MLP neurons of a small language model. Each row is named by its layer, matrix (down: output weights) and neuron, and shows model dimensions 0-159. Each number is 128 + 24 x the weight over its row's rms, rounded and kept within 0 to 255. Numbers have three digits each. A neuron's up and down rows have the sign that makes its largest values positive.
After each neuron's rows, "fires before" lists the tokens most often just after its 100 highest values on Wikipedia text that the model never trained on.

L2.down45:163166087137113136104084154108101132132159215096150109124133136119143136121119142112128129151134132138085084075124082121128081141116158138124102146154092157154106110145083126132139144112131121156135143128182135154138087174100129154128162112093149124118148121153153146164096130180111132118128147147131119122126084076117128126110115121105118172126135132150145180124145103113133078133110151110155133122159135138166089162135128104164133152130131127135151103100126138142141117097110128
fires before: "\n\n", "\n", "S"

L8.down24:141123134121102128069159101135101134152105108122113075107134150154140124111162136128135111159110157124111155095113130083112172113093102145136198168132094131150119122154111072101129169172116113120143114164168157142139152115118133102131120137123102133110149144164132150136146163096117122149127129068105107094132126160140159141114111120105127130108161116122177073104120129089096119142127116131114169091145092120161105144133094178138123124126137111133115100134132147136141164086123116
fires before: "b", "or", "y ", "op"

L8.down118:152139121104106135132149119102120164155115109141199183109200107120141108120117144136097137123162144132116174133140097151126147119090118152115143131136088118119125136147127175083109113129115134108157132153134109110137103123121130121137154148167146145097176123131125115177134143107122159094141135159151123090112098136146100146105104117095114125163119122142190102129157121110134167141168110115124119096087088152141135151090089126131091119114116111182140131123109099174131164103111132
fires before: "er", "-", "er ", "s", "ec"

L2.down25:154110152097155138153101140076151118155158132091109101107158127138100107195113111128112146151095104163131124106170103111152123117132193124111105121125148157126112095158145127122136118094140109143123110175102089091153126147106095120118087117136118085115136139150095152167124121109139130140104151093182100124114116109161124131092100120163140117117165172138133120113087095135127106107140118129141143129160089127137132110142095111120135099121114147140172119151139122164166168170114092
fires before: "N", "E", "C", "3", "5", "F"

L2.down161:123141146136112131140117100164100136109126133142128146140128129175165134177139160138126110105102174115133127130163143103183114161120149107138134144112147088111159108119126122108138077121120153129169139152107125141141178129128141147099153168117106122154120141134116077107138088160095124097155142115094128111152131132127115147100120062165114122157124122129133102194116134126119161136129101110178130139111089106159179104106096122088180104151094120118147104128110086117134135094130158
fires before: "ap", "ou", "oun", "ad", "am"

L3.down46:160093121169169098080126146148126136127132077148134172119109147133149142151127123114136108152157124121133118118101136122110119171098101101143057176098091150138168132110126138130147127099106167159153185182152129108107137086100141099127099080130159105076132125155156143118136127119142143168093138159097126127133141129173132151124137132138133137123115107129158155154139141106139122116109166121168125117108087157150102160087115117131136120096104126095153128134093110126135153157131134
fires before: "s ", "s", "b"

L2.down43:120113149129157184136100139132138133082122118114101137147133136115139156128210146127108174115116122119108101126148124129138103151140140117146101159196090134092118115128146126121153132127118164116136109112160169158133160065180149152112164110155119136125090121120095152135114148142135122093158173140130160134091153099161083132153160138104121129121121103090126134135127129143142150137123089114149124136160104141081124141136112148147127158178103152136124077133171117150127124135121085
fires before: "ap", "ou", "ad", "oun", "am", "am "

L8.down35:153110141149128123118128133142155149086123116123131113160106145213161138110130134131112122160141148124106145114126157147183180089145127136070128128116110148168137117156155121133139112100122122108129105159116137129142168090117138062095158142113151157102138108100117097131118120145122141122100104128102127166106136054112142100158118090105150131130156163130104140109105105126088139127128111134137146109119130086128129129154177154125105133085099173153126114075111118161153124123120150
fires before: "ac", "ay", "u", "o", "oc"

L6.down134:158081114155135130123112106184102077123133121096078148135113124172149133123118104137122145153115120133096130136125131096116142101105108143131065148114162148154149126136090131086101125110135114110124102144164149140148102158117122099118179115112114128118106128119115101132141133165137113135086107120111127111177158138199082139153139070141120123159155113148134135099141091158115126174128123121158111133151116152084115140104090149123169149113143145112174153114148099149140140106159109
fires before: "The ", "Th", "I", "A", "H", "S"

L7.down38:167116133130106115090118120131131088182127091109126125148137129077100094176079107111150118141120107101133186122100111074168154113140118149101126129133119125126123103141123137111100141121123103163100134135113128157112137148145125122137133173098129127146128111112153124168186134161119123096142121118145134196191114174124125146156162138117093102116129143175157071152137121113123166163134130149116133124134115108159108130119114110149150179152152115144162149131165131113110143126131154
fires before: "(", "| ", ".", "2", "1"

L2.down75:096124121129129125146102146130160084112123138159134107111110097146110114120122100138130142145170113155142178161124122154103160120083104132138115159106130130126157153135112136098128158124123116141144151118153103179104092163114132141104131136116095178101162154110156136114112078113115123087147119066087097116116130165106115166136149069097150126125132133141146111124137143123117126103084138091116160098114158184112130145116138102164077154118161159151132158113113141080137163154118116
fires before: "d", "v", "c", "j", "b"

L8.down168:146108145097066132117149141126108105146128091119100160131104158103158116119105124138172162109145086094099169162145125080167119140108124097085097138122130116173147112086131177108138155138152160137129139132155140121106113133101128144116124113124100162131128120124121133116123161094108092102184109106120143152114094144135145106133123119106155117073127123147137105125104160110152123111106106116144077145118151118176112096170145118117087085167089133109109136104149113092148122132131168
fires before: "c", "l", "a ", "n"

L2.down93:140128187113107156095149190114150123141121187132129137128161133113216131136142098120071107139106154118134113110133148126130135109148138147108151135105115131103145142111164104132122120095143152146122148137122121142091077160103145121092128126112093102102138115132116117174155106128123100131114141126105124154138082111174130119130149095169109179110169152157130117127133093106163130116085143104130111111159172112137133107146109106120107152104168121108106098136151141094141147097100119
fires before: "ity ", ", ", "\n", "it", ". ", ")"

L3.down157:111102119109133106108084119143108137116132136155133130124145096133183158108110141129138150168109131129147128120126147132116102138117120156159124165138148112109134143141149113137190116108107155168173145107160144115129098149138133128112123128094110128140159077123161163095182145157153106136124119173128111100136129138152089158096120097130095152135079084151158119145127128165176126062124211097144139113156105133115154137114131161140150149138150131121069126157121129147117112129134120
fires before: "ing ", "for", "en ", "g", "h"

L2.down55:126098144166121130111090138092136138142082102145121052121180108136139125171115151134095137140137120155158117153158117122168108130082112114160120072111134191098131126122127150123151118174109142107094106108149112169105133100088159103175147126105132124134116139161133162132103142117141104117179087097090171139107115097121091124123148133164154131115126116115136145132120109168113154138153130136138158160142150140099152115132104134108117169126168143122147155155119132149093126117118121
fires before: "ud", "os", "ub", "a", "u", "as"